{"n_layer": 10, "d_model": 512, "n_head": 8, "n_kv_head": 8, "head_dim": 64, "d_mlp": 2048, "vocab_size": 11624, "activation": "gelu", "norm": "layernorm", "norm_place": "pre", "norm_eps": 1e-05, "positions": "alibi", "qk_norm": false, "attn_scale": 0.125, "bias": "all", "tie_embeddings": true, "parallel_block": false, "extras": ["capped logits"], "init": "normal", "init_std_qkv": 0.0249, "init_std_o": 0.00556, "init_std_up": 0.0249, "init_std_down": 0.00556, "optimizer": "adamw", "lr": 0.000623, "lr_mult_o": 0.997, "beta1": 0.9, "beta2": 0.99, "lr_head": 0.0111, "grad_clip": 1.0, "warmup_steps": 294, "schedule": "wsd", "decay_fraction": 0.29, "decay_shape": "linear", "final_lr_fraction": 0.0, "batch_tokens": [131072, 262144, 393216], "seq_len": 1024, "doc_mask": false, "train_tokens": 2044000000, "steps": 8573, "dataset": "wikipedia_en"}
MLP neurons of a small language model. Each row is named by its layer, matrix (up: input weights) and neuron, and shows model dimensions 373-436. Each number is 200 + 40 x the weight over its row's rms, rounded and kept within 0 to 999.
A block is one neuron, or neurons of one layer that tend to fire together. After each block is what it responds to, as a language model described it from the Wikipedia text at the highest values.

L4.up46,222,168,196,209,181,203,141,193,230,195,201,197,181,185,227,199,189,239,148,159,150,175,193,124,201,137,238,158,265,237,212,212,128,243,243,157,256,242,184,172,170,185,181,139,256,165,202,240,158,163,182,177,178,233,214,213,280,248,229,288,131,204,293,232
L4.up258,253,147,137,193,206,157,205,221,264,248,225,205,238,122,197,244,88,210,231,196,204,242,203,175,187,218,112,143,194,257,146,217,228,226,134,249,92,211,234,209,195,184,205,204,256,233,154,184,149,223,206,228,204,232,211,213,259,135,146,148,253,158,289,223
Description: Formulaic phrase completions

L6.up128,179,198,202,221,242,232,272,215,184,272,225,223,165,150,162,215,127,161,221,144,204,224,140,195,179,233,239,208,160,169,200,172,180,291,226,160,185,204,257,154,222,175,205,234,183,269,197,209,163,168,230,218,211,202,267,189,169,158,224,156,178,185,128,181
L6.up992,113,252,230,133,172,245,182,196,202,152,203,239,225,198,195,279,141,147,185,176,135,252,161,221,192,209,228,217,199,189,199,191,143,235,185,223,192,195,201,225,200,155,105,127,175,214,261,221,187,227,271,183,236,228,205,220,202,169,203,187,236,168,250,227
L6.up1858,221,230,212,199,171,197,227,223,179,167,203,262,218,191,264,182,251,191,198,125,206,211,170,217,164,209,204,207,180,184,193,157,130,221,138,236,185,210,198,204,218,209,210,173,164,197,202,292,211,229,153,164,218,148,164,225,215,163,168,258,194,153,209,200
L6.up1911,237,273,199,136,237,198,166,216,143,160,186,299,241,200,229,127,182,206,161,179,203,222,239,192,214,258,270,189,267,157,253,209,203,197,194,172,159,257,286,216,236,254,227,237,174,215,206,171,233,168,216,213,304,191,231,148,150,184,205,276,220,206,225,173
Description: Proper-name ending pieces

L6.up850,269,234,199,212,272,176,144,195,170,228,285,229,222,190,193,209,250,145,194,210,212,173,159,204,175,187,211,191,185,235,264,250,158,216,191,182,199,220,220,177,183,223,250,258,207,176,149,192,157,249,181,189,193,274,242,228,204,212,237,231,230,214,219,186
L6.up994,250,159,200,191,190,242,208,203,140,211,207,202,261,160,180,204,156,263,164,172,115,206,263,220,214,194,274,233,225,201,235,199,132,269,198,188,142,201,232,239,199,184,151,235,199,157,222,145,184,109,199,231,172,188,200,223,239,241,174,251,257,273,198,222
L6.up1398,166,210,181,137,259,156,201,200,168,194,230,266,249,129,302,169,144,168,140,175,182,186,187,222,230,243,177,158,207,261,235,194,226,209,150,251,191,188,227,249,233,184,223,233,213,225,219,310,208,201,221,148,201,222,195,145,233,207,132,210,214,246,211,165
L6.up1839,225,244,206,265,183,177,206,169,169,256,241,187,226,126,244,167,141,167,227,219,142,145,223,188,230,141,280,182,196,199,204,246,180,228,180,270,165,220,161,210,188,167,180,304,196,201,235,170,201,184,193,181,109,232,146,127,249,193,200,224,232,177,274,186
Description: Last token of names

L4.up595,165,235,197,208,273,210,214,212,224,186,199,208,153,182,230,227,241,210,137,188,96,235,250,222,211,205,224,161,134,196,161,211,201,233,200,206,242,213,243,230,207,243,210,140,103,214,160,211,143,248,206,150,256,213,201,163,231,163,169,244,192,212,257,213
L4.up1742,173,198,202,149,169,263,205,203,149,216,153,208,185,191,207,137,255,282,285,136,155,181,218,139,223,232,234,130,179,327,226,192,152,195,158,252,282,203,211,255,214,177,160,177,158,254,225,227,211,120,165,151,205,212,190,156,187,135,246,196,154,205,242,96
Description: Word-ending subword pieces

L2.up631,213,184,216,232,148,196,152,213,139,188,157,245,256,180,270,249,154,206,177,199,161,198,204,201,151,186,243,185,202,221,231,189,261,215,166,209,135,191,206,199,146,212,273,222,266,216,89,197,205,220,173,210,223,166,239,159,153,173,193,161,217,193,260,192
L2.up653,196,265,263,148,143,252,176,225,198,158,184,152,144,197,231,180,149,228,94,251,172,205,199,175,216,131,246,182,257,154,163,231,261,258,214,186,211,241,263,145,210,226,296,246,249,281,204,192,186,231,280,295,152,215,125,262,206,178,183,186,188,135,251,160
L2.up1242,211,308,257,150,134,184,167,162,122,135,163,167,239,139,276,205,204,216,140,205,178,195,191,181,203,167,286,180,171,193,210,189,224,234,191,225,217,291,205,152,183,259,273,231,293,252,194,198,219,197,222,257,152,234,205,174,207,184,189,120,133,199,249,192
L2.up1252,196,269,276,177,131,177,156,207,192,204,186,166,204,151,229,223,156,142,198,144,169,202,271,189,185,228,215,199,266,151,161,211,219,184,236,238,198,182,272,245,161,208,282,249,192,224,117,163,211,225,185,210,195,274,208,156,180,206,168,203,178,204,196,131
L2.up1319,227,281,254,226,191,269,210,203,193,191,200,106,248,190,258,187,173,229,125,229,131,198,210,172,252,256,252,221,182,162,210,222,213,231,188,109,214,221,211,250,133,253,291,280,239,253,220,195,201,260,243,190,191,204,233,173,209,210,197,203,178,265,182,262
L2.up1327,184,278,190,170,182,190,305,149,247,174,206,98,185,184,174,161,200,244,227,203,233,251,209,173,172,191,267,180,134,244,133,219,216,125,201,208,227,232,183,125,186,250,250,225,200,242,201,218,205,170,189,172,177,241,204,115,278,172,186,174,253,220,213,214
L2.up1694,164,299,293,214,150,230,214,148,187,182,222,214,276,218,221,203,197,215,157,207,213,152,237,195,252,229,264,197,205,265,175,204,211,168,211,146,208,278,196,194,117,184,280,200,219,220,196,176,211,286,231,127,122,217,223,169,217,230,223,190,193,166,243,240
L2.up1713,205,286,274,170,173,237,150,159,186,204,214,154,211,187,178,211,218,197,123,225,205,201,270,214,225,168,269,228,222,195,168,185,175,207,230,148,186,262,245,203,211,207,284,247,211,234,185,175,213,215,266,294,178,224,149,176,202,165,141,174,100,211,166,164
Description: Mid-word name fragments

L4.up259,232,156,156,260,206,182,156,142,152,104,231,221,263,213,188,202,231,229,249,259,238,144,294,240,213,174,152,152,220,158,175,252,189,217,212,238,215,282,278,182,149,125,227,279,151,171,164,276,160,277,167,188,274,279,173,251,143,130,168,147,189,216,261,195
L4.up1789,315,232,220,188,213,191,178,190,126,192,273,225,161,158,242,261,184,94,204,175,175,260,250,214,233,195,229,133,171,211,177,202,206,199,192,207,259,233,200,140,239,243,218,200,190,197,146,246,199,201,213,106,146,170,220,174,211,160,143,256,246,182,289,170
Description: Surname start after first name

L2.up281,239,223,189,220,134,191,204,150,151,217,232,218,183,140,140,184,166,172,196,259,228,208,258,183,272,184,282,193,156,178,181,180,170,161,236,191,234,221,219,148,260,230,148,248,284,133,179,328,130,211,163,183,149,192,209,190,137,203,266,237,125,188,244,177
L2.up417,210,187,174,204,174,219,132,172,192,173,171,173,221,175,242,214,140,186,253,188,176,229,154,231,123,244,186,231,265,226,209,150,277,227,127,231,114,116,280,171,183,275,241,255,259,186,176,214,180,205,258,240,180,208,209,204,181,190,182,208,193,233,152,200
L2.up818,170,248,229,185,149,187,198,191,177,228,228,165,197,144,229,136,193,247,228,184,205,259,179,210,184,199,175,253,218,238,191,151,226,192,229,266,143,246,236,206,236,162,297,217,201,210,144,131,207,190,263,173,180,177,192,187,233,174,161,173,174,211,191,182
L2.up1076,240,170,202,158,154,231,204,198,157,208,273,148,195,174,148,218,197,217,206,183,182,200,237,232,263,243,276,141,225,221,253,158,197,167,199,196,211,241,208,158,202,149,190,191,191,239,216,200,139,272,213,192,213,197,143,220,164,176,237,179,192,243,195,187
L2.up1550,177,147,192,198,180,198,160,194,198,235,202,209,187,176,153,130,234,184,200,266,216,332,163,184,182,226,297,186,235,268,164,252,171,136,156,231,250,269,176,188,218,204,227,199,144,116,214,220,202,156,196,200,203,272,200,180,240,181,211,140,184,158,213,149
L2.up1650,236,219,190,224,155,174,181,189,244,187,195,106,231,199,152,218,154,172,191,239,187,239,229,203,202,176,158,176,229,189,217,293,235,241,182,287,272,205,186,232,255,306,199,207,259,231,160,239,195,237,211,177,229,209,156,251,212,187,258,171,199,172,182,244
L2.up1831,217,163,248,189,314,193,178,238,252,210,199,135,201,259,223,170,194,280,212,269,187,210,187,174,205,148,167,254,184,311,191,191,224,152,205,246,154,151,197,155,138,200,181,174,223,236,200,227,185,152,232,217,252,240,190,142,173,194,242,177,182,202,294,194
L2.up1946,214,248,198,174,157,205,126,202,160,188,237,192,179,204,186,169,259,251,206,220,237,203,235,247,202,213,240,192,289,172,183,180,170,284,193,178,237,195,229,203,164,183,214,187,221,201,231,165,145,173,160,196,200,258,220,124,251,226,192,114,224,204,201,217
Description: Word-final subword completions

L2.up431,197,284,179,188,200,210,203,248,118,168,191,205,275,191,240,249,130,192,210,179,195,159,181,203,228,77,191,196,257,248,249,190,309,155,151,219,170,254,223,236,163,219,244,264,232,160,199,212,199,197,217,240,227,190,223,202,233,186,207,196,231,107,241,180
L2.up675,187,274,137,240,157,243,259,213,196,190,169,211,238,175,217,214,201,156,236,133,206,204,190,240,186,256,172,215,199,229,204,143,230,236,170,212,170,151,198,287,140,162,257,216,232,164,172,133,250,198,154,172,221,217,199,184,237,195,148,247,283,249,207,273
L2.up852,218,212,212,215,193,183,145,131,198,155,195,268,215,204,222,197,230,270,196,152,171,262,212,235,175,151,142,292,228,224,210,253,244,194,162,230,191,237,191,147,169,184,203,183,176,281,126,199,226,238,164,225,150,265,228,212,208,152,146,157,265,243,197,291
L2.up1201,218,264,158,252,196,207,250,72,235,139,185,176,259,166,202,199,184,258,210,205,175,219,149,194,256,219,140,115,230,200,262,243,213,227,204,216,182,230,218,226,147,192,166,215,145,215,186,204,189,206,256,214,229,260,162,179,245,275,212,209,226,166,285,220
L2.up1466,258,138,246,184,152,242,168,235,155,179,179,100,229,257,137,200,288,263,231,237,249,190,211,302,152,225,236,145,192,249,217,219,176,164,193,264,213,221,242,234,194,211,264,125,257,241,166,270,195,240,213,287,212,256,175,146,204,156,211,162,209,230,235,248
L2.up1677,285,265,186,238,220,226,145,147,222,137,149,161,160,173,205,146,234,215,196,168,205,210,235,190,203,244,217,209,211,252,166,213,179,257,185,188,271,208,235,193,281,228,271,200,271,197,178,203,245,244,234,175,265,206,267,146,219,219,133,232,222,224,196,196
L2.up1712,234,177,179,194,180,182,170,127,162,128,243,216,139,272,258,175,257,212,150,238,205,147,167,223,182,203,161,244,222,201,209,196,180,194,142,238,232,240,189,195,266,233,203,203,140,183,222,113,194,158,224,122,214,104,182,136,204,221,184,224,137,227,165,185
L2.up2009,149,131,164,182,212,182,223,177,226,272,245,238,220,202,169,191,202,190,218,198,182,178,238,241,128,264,117,161,243,263,278,182,169,254,174,174,164,177,230,218,261,174,235,227,155,124,230,159,200,176,193,158,191,186,145,190,146,197,223,152,231,187,213,210
Description: Additive adverb "also"

L6.up923,197,216,194,260,162,232,180,211,204,212,168,173,257,215,215,175,205,141,225,211,116,208,263,170,206,206,217,185,186,206,179,224,181,266,158,187,210,199,205,218,278,171,298,170,181,183,194,235,185,235,187,218,194,245,202,235,242,197,292,232,156,204,236,139
L6.up1163,199,236,205,253,219,263,164,243,172,166,229,210,158,174,172,225,190,162,119,231,169,212,227,167,144,245,238,183,202,193,206,236,232,170,183,149,186,209,200,208,208,226,249,168,276,221,220,180,175,243,196,224,163,327,244,191,204,198,183,242,191,78,245,224
L6.up1272,244,218,168,250,139,207,186,162,165,235,212,208,189,157,198,207,157,185,218,180,153,214,239,154,262,205,235,104,118,222,242,235,218,195,200,139,169,207,239,189,230,268,224,216,133,195,150,194,143,198,145,191,200,210,224,181,159,217,210,232,167,169,264,157
L6.up1466,171,236,174,263,225,212,191,196,165,199,175,199,242,203,163,134,178,210,164,152,140,225,298,248,178,227,187,188,184,242,188,245,155,208,165,254,181,199,225,131,256,216,174,158,185,199,126,204,117,113,176,190,225,203,232,204,209,162,163,202,245,205,223,198
Description: End of proper names

L2.up3,228,169,265,252,184,209,186,232,170,251,206,243,156,238,283,219,217,240,219,267,228,198,242,247,189,194,133,205,196,140,168,220,209,216,190,248,164,186,194,176,214,192,228,202,168,165,163,284,170,180,185,216,199,207,162,288,250,174,116,225,167,176,242,169
L2.up159,253,179,166,158,210,165,215,181,197,190,198,238,166,153,258,183,219,196,268,176,190,236,178,251,192,224,210,159,213,239,200,160,232,198,130,220,228,188,234,146,164,229,234,205,165,196,224,315,183,269,240,220,224,268,167,213,264,251,178,278,159,162,149,238
L2.up201,191,162,259,172,193,193,122,233,268,242,183,200,147,219,116,215,159,228,189,147,174,178,203,185,174,246,226,150,211,179,223,242,214,179,221,177,202,151,210,193,224,183,197,231,210,211,224,213,194,152,174,250,209,175,230,232,196,203,194,204,209,242,258,128
L2.up504,222,249,170,261,169,201,264,174,212,177,255,140,157,205,206,238,270,243,211,258,167,215,230,226,192,233,226,166,169,203,146,223,188,156,235,230,257,202,269,239,130,250,267,224,211,257,141,230,227,202,176,213,243,245,199,205,262,195,170,136,164,194,218,164
L2.up575,224,254,239,233,218,182,177,205,199,151,239,189,109,197,184,210,126,177,173,241,189,179,199,113,235,209,287,170,221,274,183,180,242,266,147,227,186,102,197,211,176,254,210,204,214,238,205,253,186,202,191,166,184,242,137,248,249,282,203,189,202,148,202,189
L2.up1148,216,226,269,264,183,196,219,162,157,165,150,179,194,208,230,217,132,115,184,266,117,179,156,215,188,145,238,228,210,217,180,183,208,222,177,177,229,219,224,211,206,169,191,208,161,224,256,190,192,226,212,235,132,201,221,217,236,245,189,238,94,177,205,169
L2.up1416,207,247,273,193,155,210,208,249,144,211,212,101,188,164,252,231,203,242,228,164,201,180,252,173,143,175,261,165,156,202,197,203,181,196,111,254,184,217,191,193,230,273,259,201,248,205,130,255,212,205,216,252,242,219,204,170,278,190,170,135,146,182,251,207
L2.up1470,131,344,236,147,228,166,166,222,172,149,292,168,127,260,190,134,249,218,170,291,115,216,218,256,264,202,192,138,244,160,247,226,187,204,240,210,175,189,232,223,255,233,184,257,187,281,247,234,230,262,235,223,132,233,196,130,265,191,198,117,111,231,182,202
Description: Name-completing suffixes

L4.up1066,251,316,228,239,142,217,194,317,243,251,274,188,221,188,189,177,195,200,284,197,242,194,142,165,208,207,219,213,172,254,188,197,145,210,258,165,184,205,262,239,169,245,249,211,177,248,153,160,213,181,205,152,209,223,232,205,220,161,199,207,206,214,231,202
L4.up1728,166,294,226,212,164,193,163,208,196,204,158,214,150,189,209,215,203,148,239,152,163,191,285,161,210,193,155,223,209,139,180,206,202,204,197,151,154,180,200,276,118,237,223,175,189,207,121,178,223,203,187,125,169,202,214,227,217,289,138,216,220,193,253,185
Description: Name-final subword pieces

L6.up20,187,169,194,187,190,249,161,233,230,210,127,196,282,141,226,198,223,213,194,217,217,184,230,219,215,203,199,235,272,186,212,282,193,137,129,173,175,199,194,211,174,194,219,217,156,202,180,176,228,223,168,126,173,148,221,165,189,152,205,236,210,212,271,242
L6.up1063,129,198,264,213,165,216,190,206,194,219,146,157,190,202,184,154,222,228,153,82,145,148,228,178,240,206,182,262,192,210,193,190,247,196,200,191,194,220,182,223,287,106,211,255,214,255,172,107,210,228,155,227,243,263,169,156,200,193,208,196,164,170,260,209
L6.up1095,168,193,263,200,231,187,188,206,182,221,233,160,213,242,219,154,156,242,199,156,198,180,247,205,258,182,261,227,215,189,270,229,218,185,196,174,238,210,222,161,227,136,216,227,235,248,181,163,213,269,215,247,163,198,189,212,220,247,194,175,189,149,221,245
L6.up2023,220,152,191,201,105,189,205,169,181,170,91,232,181,147,162,188,189,206,195,148,163,210,202,235,246,138,167,182,173,131,221,182,168,244,195,243,197,286,288,176,205,185,212,255,172,240,210,100,247,144,148,193,177,282,190,277,167,294,241,172,199,221,227,190
Description: Compound head nouns

L2.up23,200,311,232,251,178,273,194,200,166,197,225,126,121,211,178,184,163,272,236,191,196,146,278,158,145,160,336,131,165,236,159,216,205,156,184,179,212,209,192,168,230,229,282,240,205,211,146,286,220,201,191,180,217,217,184,229,195,177,123,180,192,257,210,162
L2.up187,176,301,246,227,213,287,215,201,192,214,214,119,185,140,238,240,178,224,214,177,210,172,259,150,170,148,268,128,158,249,156,212,177,208,231,152,159,229,186,220,168,240,277,251,174,277,107,240,185,247,199,222,237,173,165,255,168,138,164,217,149,252,191,195
L2.up313,221,234,174,186,243,271,199,231,189,205,273,177,133,190,275,230,163,237,228,259,232,122,169,170,239,195,249,238,264,223,241,154,215,158,143,155,166,189,256,257,230,201,244,223,337,233,194,212,188,142,241,199,284,257,133,232,263,209,203,203,102,168,252,229
L2.up800,234,233,209,236,232,216,100,207,169,194,182,124,184,138,186,240,166,211,224,199,198,170,221,174,207,206,279,168,220,172,205,298,177,202,153,194,151,190,213,230,235,92,226,139,207,204,240,185,177,200,180,220,272,156,200,242,211,220,149,187,171,192,277,156
L2.up952,192,252,242,202,207,270,263,184,240,173,191,183,190,132,168,190,160,192,214,154,146,227,258,208,245,242,248,247,124,197,200,203,201,171,210,142,194,227,216,264,279,303,308,213,218,197,213,155,228,161,188,270,233,161,173,198,192,199,151,129,227,216,257,144
L2.up964,233,261,240,252,177,259,162,148,199,205,151,124,211,182,211,198,180,221,258,214,182,143,237,159,139,190,185,185,137,183,199,232,128,189,189,188,156,172,244,199,211,253,258,231,229,269,182,189,158,254,194,174,242,241,152,217,201,186,187,161,193,280,206,178
L2.up1427,222,275,261,231,153,318,179,189,181,176,207,101,178,234,214,252,209,181,213,260,241,176,184,104,179,145,207,235,124,204,154,168,197,151,229,220,213,175,247,179,164,244,269,177,259,214,143,156,224,218,153,246,247,191,188,240,206,207,204,147,225,191,171,175
L2.up1464,192,259,220,203,188,260,172,176,147,225,203,109,211,187,224,191,180,212,230,236,167,178,277,175,178,208,277,159,199,200,149,208,170,167,197,151,139,210,218,212,167,244,264,245,184,209,150,199,204,191,202,158,224,188,217,257,209,184,178,186,145,240,232,162
Description: Later words in proper names

L4.up970,221,175,217,190,313,202,138,258,189,194,154,183,194,138,161,181,236,252,188,151,124,224,199,181,223,241,118,203,212,197,181,202,247,225,221,214,150,166,179,243,235,144,185,138,237,176,245,171,156,213,273,148,159,171,234,222,203,202,190,256,209,225,180,187
L4.up1389,191,156,250,156,220,132,220,216,144,167,189,220,140,226,216,182,203,247,197,170,210,213,195,139,178,213,269,211,176,211,193,244,222,270,123,277,123,137,169,212,279,202,206,214,219,190,277,208,148,187,228,230,254,276,189,142,264,219,238,256,283,210,198,193
Description: Word-final subword pieces

L6.up71,191,264,174,151,212,240,190,223,203,162,194,236,152,255,160,200,177,149,285,184,239,168,164,209,215,132,258,194,221,107,189,272,188,171,186,109,224,183,173,161,159,229,203,210,162,230,158,226,281,230,199,183,234,211,182,90,218,218,217,106,148,175,161,229
L6.up75,148,192,223,181,148,287,191,161,210,209,236,190,114,158,124,211,226,180,259,128,149,157,177,201,146,161,201,229,202,213,189,131,141,226,194,154,121,207,201,172,242,204,157,169,171,241,246,139,243,199,258,185,201,225,211,213,206,249,163,141,207,149,187,219
L6.up824,167,163,223,200,190,279,163,227,177,177,211,208,80,191,144,174,195,241,233,175,253,204,228,166,217,202,226,185,216,188,130,195,171,199,178,176,146,166,251,212,130,206,189,231,159,183,198,189,202,134,219,158,208,227,220,208,286,176,188,219,158,217,239,168
L6.up1135,150,195,247,197,258,243,180,246,127,187,208,246,244,120,203,268,243,98,248,202,209,173,199,242,203,215,147,197,171,218,161,185,212,221,139,235,233,181,249,201,190,233,252,163,114,209,192,210,197,229,208,237,251,228,211,204,227,165,272,192,144,190,179,124
Description: Foreign name inner pieces

L2.up82,159,304,191,202,201,235,192,187,175,221,264,196,199,221,157,291,188,213,248,132,133,230,199,190,219,210,261,200,276,154,238,141,179,183,182,261,221,272,250,211,161,166,275,267,208,289,116,229,164,131,226,213,181,205,234,240,220,173,204,257,202,178,248,227
L2.up297,207,238,265,186,170,343,256,186,156,259,220,166,185,226,150,181,228,217,230,222,228,153,182,181,196,182,161,211,216,182,140,254,215,251,277,183,234,235,278,247,182,274,275,212,170,190,189,191,236,303,186,236,172,245,203,214,194,203,166,218,214,195,129,182
L2.up996,196,148,162,212,222,192,267,152,265,157,186,199,145,245,162,198,267,204,187,210,288,232,164,233,189,202,175,243,150,153,280,153,212,199,221,243,154,159,174,227,176,148,175,199,237,223,220,226,199,197,163,191,252,188,81,231,233,235,158,232,191,205,147,200
L2.up1043,258,284,204,182,155,178,165,246,261,169,185,192,177,194,171,239,221,273,151,266,223,202,167,224,176,187,129,200,153,255,192,208,154,182,181,209,109,172,152,207,209,200,198,236,224,161,207,229,114,196,262,197,277,229,216,211,216,203,223,216,266,141,167,172
L2.up1171,247,172,218,273,203,212,209,241,144,83,209,176,193,131,181,239,171,187,184,147,142,146,184,194,196,214,178,172,229,241,152,192,179,175,185,128,286,165,159,230,148,171,220,184,218,197,182,196,210,145,186,174,178,188,190,243,195,271,226,221,184,219,207,153
L2.up1386,186,211,206,205,254,197,276,261,203,244,219,184,252,225,287,174,153,228,264,158,175,207,179,155,165,209,173,139,180,184,281,210,182,171,207,225,151,189,252,222,293,177,143,197,220,278,186,191,197,239,208,193,151,220,206,116,124,170,265,188,271,238,133,235
L2.up1400,238,272,221,185,121,225,249,272,254,119,204,197,198,227,258,198,134,162,159,242,122,167,240,257,191,100,202,215,237,209,182,206,164,195,185,189,250,132,225,272,191,187,206,231,242,243,234,167,228,211,162,180,220,224,193,181,206,197,217,256,188,185,167,139
L2.up1530,235,259,206,203,227,230,210,230,169,216,195,232,274,235,172,230,177,201,196,319,174,223,143,196,159,137,242,255,198,288,211,175,194,183,215,196,215,193,164,203,86,184,209,204,210,165,259,227,180,192,258,211,211,281,148,188,235,199,194,166,175,235,190,226
Description: Sports "team" word